Weights of a small transformer language model: 942M tokens.
MLP neurons of a small language model. Each row is named by its layer, matrix (gate and up: input weights; down: output weights) and neuron, and shows model dimensions 0-191. Each number is 128 + 24 x the weight over its row's rms, rounded and kept within 0 to 255. Numbers have three digits each. A neuron's up and down rows have the sign that makes its largest values positive.
A block is one neuron, or neurons of one layer that tend to fire together. After each block is what it responds to, as a language model described it from the Wikipedia text at the highest values.

L2.gate851:140118139142153122172154127174151117120132135163152132107113116096115116116149126119112130151137077094113111124123111148138108134123124138101122089123140143162115123130133158118090153167161169107133097098104132139103166138159163139135112140116134080116112158077129172136153152123113164139135144123111151156139122132169139110152133155144152124126153101095139133129157123123139100113074107119141181149097116149139156123141115115123137156178118130132100152110126122150130103131129130118176136108158135168142121178161133101114141132115112087120110176114127141113084170146171122104
L2.up851:131121111180104098159110117089076121073133151113143112107126141070145110139142110121122125115144130148138135115136107106119122108102106088145133071169151139120138122110124141126116118157150101149146139174135141134124148142165093121139107110108121141082116127116105130090120184099134157116074107125111144121157143142143136139175115162159164134136106137158132157109134105142109115170115183163135152107140141141091146116124123166138135127136123133157149134114135126135126098130121154135143118124167110156136081146140072107165116200177146128086094155095135164147111135124138101078
L2.down851:163135122121143113099131130136130080115134108146144116096138110147090136100143095151071095136139125145083108121114118120140152100107121159130113118127104118137147139143135148126105120146160160113089141177100137110108143154153097150133167149109148090099158168089152110114067137146102144133135129141103155137147084147136115121135105090139115106122126144137091128121132091125130144152152157052144190126129115126142130154138128119079106142135136126079112120111138159127157101149147168134119097118151142140116127105149155134124082162155106128082174131113182125150140132081107110096
Responds to: Membership/relation prepositions

L3.gate39:170157169114112079164136102104085094104120094099151111142122109142162133161122097162105112153124131143151134141107098123131135133112150143111073125137148169146119149129161159126135118177137176093135113144096139105149139144137142125124076105080118126125102114147160154079104154094128154155119152119131085148098057151178146116107144081150133084152096159120092160112130157147136145134107159097119145134160134143084115155153174120116154165145115158132128105131099150116075116144109136090099101123141143085153141139116120115101103151103161128122130114133124113090109127144108154105
L3.up39:173122124153163124142151118134128110127155078131148130158128115110113123098110087099126141145183113089116107120159123107155121147149133109121132169151135126090128105126135155123111096106138104116162120146163102128116127171120089098147139108088127102084136148152118139126135153155135151126144164180129090123092110159123072066155128082114101128132134119138139149140145129084139155105105126157049114115139173106108176097122116146109125069120126122201118100133100114124123098106121097114108127132139117106124148132132131161157116134126161144141102165126135162139121124122095113096
L3.down39:152096153132168160150113099133117130105109076140114100096130098155146120120106093153143126107150090090122098110129144112152162138164144112101095142154152158078174153143092155140110142123141141072141120142102140140104136100155044135113111138098126083112120137129126159103127179130111160104164104164153118139129102109136118106129120118143127129157122126103117137088134135127127114147095210130113147177162142153093125144108137100123109133099137119135130091122132124108124080139094119140165101134173153125126134106147114118130130116137125136119101135143107084143128098118115171134
L3.gate295:099103126107098109160144113169125155152093125166133158113184160093105133122155101124109111128131123146135101101156103095120120138168119115145192132170129097104117116130143141096149122136116093121124132140131162154121144129110176136190135164099142093146148153085130135158104105100094146130143105144106144147163134108161089113119154165102106134108131120112128140117120122138149101162119137102135132170133124135142113119102150115117130123112081124092097149160140073146120139155108145158193126141120108130112133114121152114099093102094095116136122138145110114087140160132136102112
L3.up295:144107109123112118152101122160140144137084117114126156116156161086116123136112120125065141144134122094114125150171157094163153114132144112160124116102136112113073113130150112124136107109149138120132124107151133101107159161132107126142128175127126152135127135107134117149150111106070186084142139153088121180137094099134095132105149111124141135102150100084141134148083095118139145207136159136137103163137106124123121131147118134157109114119112137138119138153112104141121165119132119133161172151131139132137100105114121116138131088136149105122110116110118113101148124120101117176
L3.down295:136129121145128155178095099118150135114103148129132156122151147083113132107109152115134153151164096131106127163137141111152118125146146139136123140122121159128088145128116091122146098151156146181109126118149100118131112186118118097125126105129109185173099136113091122147132144116139175068109162126115144100135100099090113139166102137124137089093097122105107101115095115122182120185121087159118159136168079099140170111117122126096116135124153130130170131115103129114117159126138128118132173137124144108125095160128123122148107075107137151118133111082121152173128157113084142175
L3.gate319:125152142114123098101174120106117147126132144121104126140134121122150159081123109122136108154127104124155135093176142142149130136115097161072076131089159113121090078088179148148113122115167111123199109123119123145141161163119093106139101150114141133156121143126144126097135155153085125151081071111096122157113140107148096151153144112132122135158121138167154099079149132108129111139136162074140121153124144120148129113117118089153125116136128108178138159154164113139150138152123160143134142097106118123151120092110112147133160135131171070123113125116078131115136080151104142087
L3.up319:160128126171101115082128160170110104106150106182126128150184152131137142118134095155127141117149121098115107080147116158101150121137112161110198140123110131162109127100127098125131125175144110126130160165110104127165133161159138098145125154110102159074136136125115087120122149155114110148162112134084176089104108129182119131095134131072111163135112109095107118194167132171136103116132122110122085146141121161098137147072112148118142129156123133106104093159114112172169122147118133175141125127133092143106132106099158122119151101163132124114133150125118140093112112102110118161
L3.down319:171101138129122154134102162113122176152127129124141161107108130091107127112174145137160137097134096111133098141098143104134117153094094144103115112088131119151142140102102104104123134168122135136133174143127075092129138203117132142142118136132142120090122161118128122125073127134162065130132103129109156107079169162130113139088144107115105154146100120093126098135146154145067095121137144122131145175137130109101193111131128119173146097078138128146100138155143147091147099107156088141153128122120152115077152112129138144126148116112091163117119149163098163144108080074116085148
L3.gate1048:102098136113103161102114121182132168197125139072102131111133171106144093086093090130116117135127094106129106119128167115147114157129116156141075123129169147125132105116110145136073128145142098106144117115155147118172114135135142163146171138109128154130148146129159147088102193143105150115110130161101080116177127132154112121140154113154096171119130147134117161087119092133130120148109138129092144132123154096113125107119129154138116140132121126144101106137122057165114145129113105116142153166137093122153110137174143145088157125135162092135105160116130131108132118143105105156
L3.up1048:123138124125115122096103149151154115171136120161119159154133140108088107102117149125117102160087201125154125122114114155112169093119088123171130109130118164161097106131114102131127132139113165125161107172139088126126111121136142124125134146139104176109148143140148095121155130129199130111065101131137125137145130150100116154133101161106138107133146129164095115148167120122124105130127136104068106158099132125133111161089170111108103108113095134143132138123141108137125137093103168122115146128148135175080135117103111123126123136124139126146165109147110141151108096144156139175
L3.down1048:163124118166131104137110098164110099120131150141172121126112147118112089097127115151087165116148135085090113136107111120138130154129131111165123124157149158134124109155152105126125121133101163159144121135146174139100142101160141125146157148114136153133092197154109132118137115145132160144171130078092108137160092137124112123112121129143112134131113161135126123147116130081112095169103144202126104137143153115159112114130103155163139120082158156162098092121131085139102089121146146121109131120143093153144127141131099131100119130122123129131073157141134097135134112102111163092
Responds to: Predictable formulaic continuations

L2.gate204:157193123163108082118142111118160117081135125080106127113143129149119140116090144101135094111136145151159128125134131130133123139156147126113127130121131150138102117099127151110109109147124117157125119138135129169144114143130135158147130159139168092145100151098161146155126122108129096121120130210123101147164113094116133161122099064102115174113131110141099108121120107113104140100144100124149123076131131107129119102125121125142110137134146143164106114129177111142120135127129161136121109154161130138177133154123106117125147115137130078155131131132134081109113143135112106156
L2.up204:103097130168087099138117112120135091134138099127143129114143122095105163123105140094101122106089157153098127109125164104113150157136123146132126096119110133121114122092105127142117104172109113128097113130133110126081108141152105148095138121096150104129094166102149160140134118136129138124142131151101124098135164153133158129132115103144111130120138129094113118102139172133117131127149101154076131109105121132150132124094109109115121130115139127141120100145112115109112133138117184117160139113199155104164143125105152132145163128102121062121164114155140132110116125077104109127
L2.down204:124138144146134117139148172066108143101141166142107159116133110105147139087121133117059134122131121131082128152121099103147109144135113133109109150116128147122142167080101113075111122105158109132105121119126136148144129148089152153141122137100130115141158172162092163105156153121134139115122126129123134129173095149123140114127118097170089113149073110146090076103125187117143144164174124113109140113145117137110132126145146110133125107082178150150123088153128117130116136148125147131144156154158161113123166177145129114161143146167094103135095161135101135087130140125151136088
Responds to: Foreign-script and diacritic word pieces

L8.gate398:143118112152113141119131142117122117147101098146111141088153082137109142143114126102138158083133120142154119130116077164083109129155118136109099125125151140132134128129170114076137111099124151145125177117121128151111085130112132148146126156149129109096120126145144123138100092131164115104130097094123111124115108091172138123083130140150122113119154082159140110146116165094150130130135083117126163155074139156134131132105121081113084113064087125134111127140156114101107143123180123097107148154150131155143115139095132078151137143077143115161130125132113112097140160159089156122
L8.up398:138133116109126139122080105094122099131174109150138120142140107125135107134089145115130109173121083118149139123091157106116092153126130115125089114151155120141118079123061131144083160131117145157098163104135136142114116078136108124116122157131145134106101145133134086137137147145101124114133111097099079090120135094111163083152121142094147098154081115158090136116123080155117116093183127155113149132126159118113101127107164129101123157115129106148108118106140104105142122162131097116129174110143138149106134125172135129176111161108138120151124146120113111126142166136057069138
L8.down398:136104132121158107135105118146119118136140115119128147123122123113116134183120166112148111139108126135165113088137131148108112125147147138129096121147151130140113150111137140098094121135136091165159097098116112076093086139090069158112112120128113190128143142118146133146127142090139132164104104097090129114123129098165170164115155119110155141140136124181142152079126143121107131143134125175138127125157121155127132099113097137108144094122107150137124097105169126079116126160133079105155144149108124139092124059127104123149155120116074159141101085109138117094185139108114105121
L8.gate468:096193078101144071123125132153139102135154059105120141095118097132158141109124109108117100122111174142157155125097102129154153154145088106097142161153161140101115130111135088110155132098130139138090153147078136077125123112097125097139137122145138155114122148107160183134115099138118128127110111129083115100138117119127164147130116107143120091136104073143117169111145106108124116103143079174108144103139182158120135099129130103187117122064117131109080132108117156123125135160107164145084099121122167152106173134123146150167153097105119125086121150156094155157151127111115108115
L8.up468:144131129128124102114111160144138141084175107087127141142154101116096120132176098101108116143137119129085168159126153133109110174178123149105108129135134099145118168111112109136123124133174151133129183139141156162123124112135126098108090124105129159123144122096090145151119124135139089127110105106108098078123173121126123151114072129141122133176119090154135117126096127139122080128127136148101151127115113152124093151115098146151121159106115108104123146131125118123105103158142101117096095105122125120130105076123156099124123118161095105144141190152128118086139197127114088119
L8.down468:137136069125144104091087087113113121145158133138128098127154103123142154107133124121191126123121167153105137131136118135120137140154125142144162148183129139147145163078107116139131110169132150117124127112108161153098137119109132117111082160101088081143112128128087085134151075134107105162126138095136096091129124115106146144136155142117144126141150098193131147097121113117135125121118115096161128152129132144147102152118123130154126083149142105112117098144154086075140160066115082126139128140102182149140126176108092136131127127131118111113146135123157122102128140140132094097
L8.gate707:105104093126111118109117171084191118117177129123101148133133124158100101124132080126060124113097138156125117158122196134117112170160098128127131102108159115158103141160145131148116151152099114120130127149138158133106100122116147186153149109097155119116154152129149125186104133126172110141130113117134129116147131133148142128119141089133127104130140134161145098129096105115083110112079148201141108111128154136087093144161153121137131119146176115117140129140126149103128170112153114100124092092095174134112106159130135109131109107126102090100138129110076119112115143155102134141
L8.up707:105109143104078109136111120120162108118178122150109155130131153142125097135109115087111126148119109138142145126158136097122101126119141119120151119140132128115142155145167160111115140168137083151139122124149150146105093118126109108150097128140145144134118180117115114119132110128137116096142120113117130144099141146107109183161132137163123178130139140104119127126125171152137062143075136210123097159132111110116116149135157134137128118100102113125120106148128143123141132121092132127124108116146129112171124162107147120166121107112109143139142129123149136133157120111111167146
L8.down707:098157104088087131154132108122134115114127099137108134108143124139156148105168143123094148171107131126183060134114147144161138124122113129133141131128164122170121173122158125139069124128143164143144165107122119130095130118150124099084112130159162101164119153125126081130181155124166123142170098146120085179091096110113161142139178067152147138108104165115147119104077095134124127156136125063126076131135089156101050139157140079134124126117129139176145143153105160111107157131126121095107128102091120161139122155101149119148123149134121139100139118093120175090109122112082128114
L8.gate1147:132111132137113109122105130137153129147151126099115119086096099172134171124115108116145166164172137135130131146132180135132163101151138129140141121119181140083108113098090081129106130188144138109098159116129121130085103095121132165175134135176128099144124137144102123154096165136109085144129148166112107185155125174103134135135132143144151092112101185094148092088117181088102105122109102148118150113109157120173164149101164158143072094127132087172136101157128138123132136167113152099116119089118159119110137094150084134179135129118124148169130139144167056121137150081101100188
L8.up1147:115130173218124113158090131173146091148121110144154129137181112095144130152139098146110168124135153174130135155115113141101128118149105198130115122137110112154150116138094154152085160134131159123143121175102137145067093121119138166117116100115151129099120148142191145141153094116142108118146111168082131102099132109152146128121118159120122097128090113122141070114116134130132123158135085122138137109137102107151071101157120124185136099120109091152139106119123149190115125154164119119159157110106147089126155156145119134094121104126140141123144140138128160157133101118093151143
L8.down1147:125123160135101100157144131144115151138099125098089110161105106103129086075158138128127125112115140130130143104120150125120114136129104151111137113126135125151127123094148168077114103154133055172171113140184135116122111109166111119148138092132141143136098157145111161170153110111151126120098129078111091155119146169132113144095081145122170116098077143097101132101125161122157125133105113101125162128120119151142130144166110132129125126139119168116121136127142111127119139149132156128107126157092149149152161142081119144139120106115097163156103103150121118148159099104152131148
Responds to: Native-script name glosses

L8.gate549:135157119128086140166126066169155107099108155115138080126134123137097127092081103107141179180106128143143140108140110090153137132113131093105126140160122148151165111088130109103107173166113119097148155107123151093179118088153112117144138134100137160123138149147127104097132078135100132138123120115134131154180104124117116148141151141174125141136109062113154150102166122116139139102108122132142141175148123150042144160096139148083128141184149118170142095135130146110137126085162132143122120099089131099129086168113160103117107131105119120134155054129171140154137078151123153103
L8.up549:101089138155143093126129086134133121143087104127127135152134120120120148166156119150119149126150099107110093106125147107151127143143113084155114063120130165138092110100137124188106139159173137161103151177121147147149138160131139117123111133116171155121100151160134162146162113146112106108193098123137131155151121091125136109137094144137148115138097101152087070128113151088142162150102119118127080148099152125112114169105152087100132132139127101125103078138132114154099121090149115139135103136118147112131112158127164101071114102098155142126142170102101127089134130138144164102
L8.down549:123123097105149134162140175133152100110151115130136135138141106135180147072127142115108183111094087092124129119119167096101130112101138134140141174153141171137118109118094145140143126112100115129139119149150152105118107115146123146092167080140171133185110139172116082126106123087088127163097115143109111139189119101144121110165100155157114143146102156120151104114119128131143152132134115126116085173120149118127108158132180162087138117106125146149140106117153098134113131128136132119127135124179100095121098116104115109146121115111149126125098109153143148100161162121098140094
L8.gate571:124103159142156110135123145167120134118103153182165107125124094124129104132179105137104107144114118123102092123119110185152144136095137087147127113129140114148151144116120104102145110142160099153136158108137123113130135121119113164150107096101158103129129106134164129120119131131135146156129149086137108125169146084115136132086130129125130139102150089170131098151090149143107109139083165160111130122077121137139118148105132120112141129136137190138068159113126165152174125103142130140120100057096126084170101172141121075154142169107166097162129151108104123158132126158167092126
L8.up571:094118110136076131163125102135151118164114119147158114084136091134139113112162098163110137076109117140135133103130120152098145110179147150069143135105132112194171081159060119148124162153154160112148132102135114099135130160143141137135116152089150115122140127109146139159147090105107152120166144135147151111131148104144146182120124107146154137116123117131187075133111134104093106119131104115098186127167155121092115123141132076158098124141130141163137161154144132140127129123147134183135158116100152127089135103104115080087116122141157134110102115163118104122143101107123122153
L8.down571:122148150118134114115130144143153142129123155129115140139145111137135167164127131096154147131149100132089137148147113140105153124172122156094146144138176105112096109135136153112151120124102114099163140157128113101109119100118147119157115109151100112171123136134107123141106154149147135181097121170136103100135134126147105140107113126111104098157132124052132133113124148127104158126146076115077136150154115103134145084173135147149121170132164156118160102139149117110140145099148107110116129113126127111120133105134162171115118111195122104112090145106147073137145162091149140119
L8.gate722:165133115116094119138107082132105127089074124129149142107166129140067112105124122102099102173141111103114091104097105152153090146101111107086137128142054119138181119115126152140136185125168150072168176132088116133129123126099127178079140160117123101102107121131156108115129163171116122121091136138117143120108141155119086123140171100119117103108170109121110144113167127096118145143099165122131111083126085153134147136092154096143088146129085102126110195122103131141132127131123120148120128097109141135142123122115126096136133109119102150109150139154144126102161106158203109136
L8.up722:114091127122155157173120142132110084129129138123169155101147120116078139130122125135121095151143236118099096134098154137121101102125081154178151133124077114078152075107107167165156100139106103072118159162138154117151098138098147108155117118119104138100151103129130174147098121122110082137137121116111119187157121102152113102118150118114136139123152096137130108141146128126123107106140166125137085095103151136113124187098117150100115142096102131114103125154117126126136156154090141122113120112114120135106124141112144102130133116112174114106115137159130163094113125179146093140
L8.down722:133107135084114117128144133151110162157158141122104138113139116065179145130139135141155105134155156163099134112134118097127120114145144084092151123161153104157152170125125190124084104120135138105110191133201130138144133108121153110096114090112139098167156097137133089159102154130126136173102129118070135140104123142099154158124107119148107107122084170082193109114133152126095123152138159159119049165117154134135124103143128134141125108127123119162124135110095141139159122135112140101135115084107133138109116128119144142161157141154115140164116134116145134139094122120144128152
L8.gate723:179101163148151114118140081116116117091149082138140099140112125106147124171165126141103110088113142122099146131153155114131160128128113099110126133101151141114111100160174153097120139172103161133114121133154136183169103117121122111130175094130125176124126135080129122118135127163140119166134123115145107085153142114159172116158129132150106136141146059162116145106155114086141145090133095169144132099053093140115113133114155113167113104121125167140129126116163132157089103155076102127121154119139154100143163082133171112118134154114126121095123144152105179123105130157155102127
L8.up723:150127131163140131095141136115140111107105124150122125150136139134107105131182143092126143127117168135118166133094190120142115156117169066142119087119129173111114126152163122121083127131144106119135100098103100162143127144126129145133060118105184133153135122143125097131113131125103119133163126116154163131120150106116123100136145139125097133101132124111044117124169189097151166077108124112132092142108149128110113141097162134097150113134124105132123110160097121126095111126087121098152135158085152079098141144162164134117118136132147145101149133131087127138141138116150110136
L8.down723:159121095122110096112130104074147153100170153154126110171146149115131171169109161108084135116123194142094149205136134112141086148136145178147140121137153134146121134122111115110149124145146117110097133147126132176140138138121139119096123166118138133109126130141109141142176101111112114118139101081177145078132125133072112143136127136089117122096138079143112123125144137116134119091146117136101144156106178121146115161101120142141095129129159183110097124170120127117085154137124095135145140121111112093182135097143140092103094118100125096105162083134059115123129128084123140146
Responds to: Words expecting to/with

L3.gate29:102120053127116138109147138106144130080098124128131150091142126152083100109118122109117126141132093152156104140122118125131105114125080133147130121159120139084121131092099128112150124106157107174139165170145146081135131132119142139101148111173142145176128135155111160135139114153114119149109144137111144115131119114157120157103120131133117115126082130117141129109120138098120124116110150183112116116125127121085127138123124123135176117160140160116097116107161127133139115133139155126114154140163131122165124165114132141161137121134171073088118112131129086150087126147099171156
L3.up29:110136129084115138108123074105145121136097131139119127074143145098145102103150127179116106101100156089108129133156142101117122101130147142092083159075126132132129155129133148146142087139148154139110154131119121164105080131157089129138122118123160129120130075111156143178149192147133119086112155154093108114145113143092109133087156127164131135146110122149159130132082141159160088122139151140069131122093155128135137132098117154127090061145075120154150119118194149103096156140147149157124137142152115166165159113110125092134165101168112107105097153154105146155141118123124138154
L3.down29:135120091115102126142134075128158146143118126121139103136129139173133102148135113149164175090140141103139145138092109106098171127117099178184124164125131122099085191169092146147099132146147096128139140134112128108138140138139138102145123101157143151090084097117130117126097149152155157163108091099086111121129157148136118189126120125117129144123132135160141116152090109172105116116173051098107093143128149147140154102130086111178152113178108130096110102129117130121117135149112135142142128152104114088103127165144118109121146151130172102118112111149159147122131116126104130173
L3.gate159:100123112126148168118141147124134124082126149138110125128174117153122097148117142110114138125101115152137111149132137137114113080137113153136133108158133130124111105138126145142127117146141116159123155153163138102144128126140109058120182128136123119114095109090066149141135145098121145161125130144161110141139151161136102111165146120127122133104140096133143128093105118124141105094139131156093138134132170131087138166148115146141142122130119135131078159142144149101107130131149089132120114123125102153132136089108137154183141110113133094112154142154141090108116115095117159128
L3.up159:137124114137147113127082107136140140141118160119099086125143144148117106154129142119111116137110089139134081149166150130113134122148081123161120106167123149115132087132140123180136133149151134211149127156117085120151134120153116084155126131123118151133123168123102119173142130137135156144125100162166071175161118147120122125101128151111139136103118108180146092110097137146116126095130127140110118143108171135142139134104132165131157111128135136173092142130097086114136120152145093101130101127102110122126129117089103118100181142101105100107115126151117030106125121074102156156
L3.down159:157116121098154125104113176097122160124148129136098187144137157169144117116096097127138188092135135087107123141142150087132136147170119135126084087147117130083124143138091114144124134135119119115113147127085107146165125128124125080122122185110120101159132148145122165165120114117165154150133119113125100147107095171097081110123167110162129124106127168134138120133126129098169091139154143082108157162106136079151160124135161138125161101155106131126103128100135118123116144157149102091136087124128141108125128150151128176163109128118134113119130141150126114114139125107110149138
L3.gate630:108128122135146086114123107091121121134126154126137125118160104128137128110102137108114108103121124134157130136104138118131099152062109164134138112135130126123147067123110127095108161135067092139121113136189144100136139129167075116119082048098131121153103175097135124151149145123081137126127121143117117132122068190133136120169162128123103147108130123149141101120090135162134116162172099128085144125083133172146142149117121116119092103151087185141110142154128144148150114128137158098107107084093098131120161104187141103179145120135119114109148124158105089086141106128106155123
L3.up630:124140119126125098127135114127140130099154109166129129131105120108128129096140110108159128130091089130120116157144082113166133101153183112109134108141131127116131120135156152142105078147165163141104122139109091123140144170109150164136207131143112113141123102146111139127115112151098101087071134126101128132138132098147159154143096113108141114146128117164169161070137137128144114124156167142169143160149163105106102128136118165155117145126154088188151134152169139104105144134132110123147165125128131069181116096106122142130111092170107124136078108119090097134125147149126112133
L3.down630:099142137157118142086171122116113149116133129131154146109150094088150110096161107131128125155080123154098120134127135167100136162127156159108128148139173145101150149119125145136127116135158149117147145149135139149129115152098141110101147121147126160068132130129129176098139166181158104115134152160096113143149141131112126092100149157123125089113136114136139101078134076139105135101171088117135079091112161128151107109129153103119159141106146138139094138149153142131111089086116119109162107128094192096100110182130168089126143154140100112155160132134088089127105130142074110145
L3.gate1040:150119125149120083123108164118111167126118139088097093124128114129080135133102096118130101107133142115145065113171091116143109101145152140136127073186122136151151093139139136129123105178148119132179116100088148170097069114141165136172176097173155141098088123133180143184135170102132160153162097083135172064140172129154120123072161120115156107161094112115111124094113162112116154090138142167099164129087113119086112161156119152102162124129125135121077186162147152119133069134132096145214166158138140152131148125110101116133134127133157124127123148118150141107099120141150154101
L3.up1040:120127136089120087171081159132147171098098128111125144118099125142154099155099106127120139087143111144118130121122128119149138108077106155124114129171133112121136125096120162115116142152154090138155134109105121105161173130127176150154116114166142092130148139187143153119155113147133160126135116125189156119111147116114127137185112115131115120075125129166127130114128132149121092118090158148132133095146118152078134108133142122133140171106120190107130136113138114105125109179104097160138161129104123141100128115131112120104124180117144118089131154090130144129124111106146158138
L3.down1040:122173145109089146157135125141107145128104144158088103143128126136149145112146127092129118123117129089145155122086120184122155104122111155163085130097121099126129143129122082122130117151126124121118151123077134100138154132115143136147138072130161087122125127127204118128105120117098150135081131161186136147106074140112096135112151142120136173129142100110114159158131121144177068159164132073121123135078140136159160121117071155106123142146105083098105151132146123147121109149130121115108119127134160117118102157157085135119089159162132130105169143117162168153102105125115152134
Responds to: Coordinate and table symbols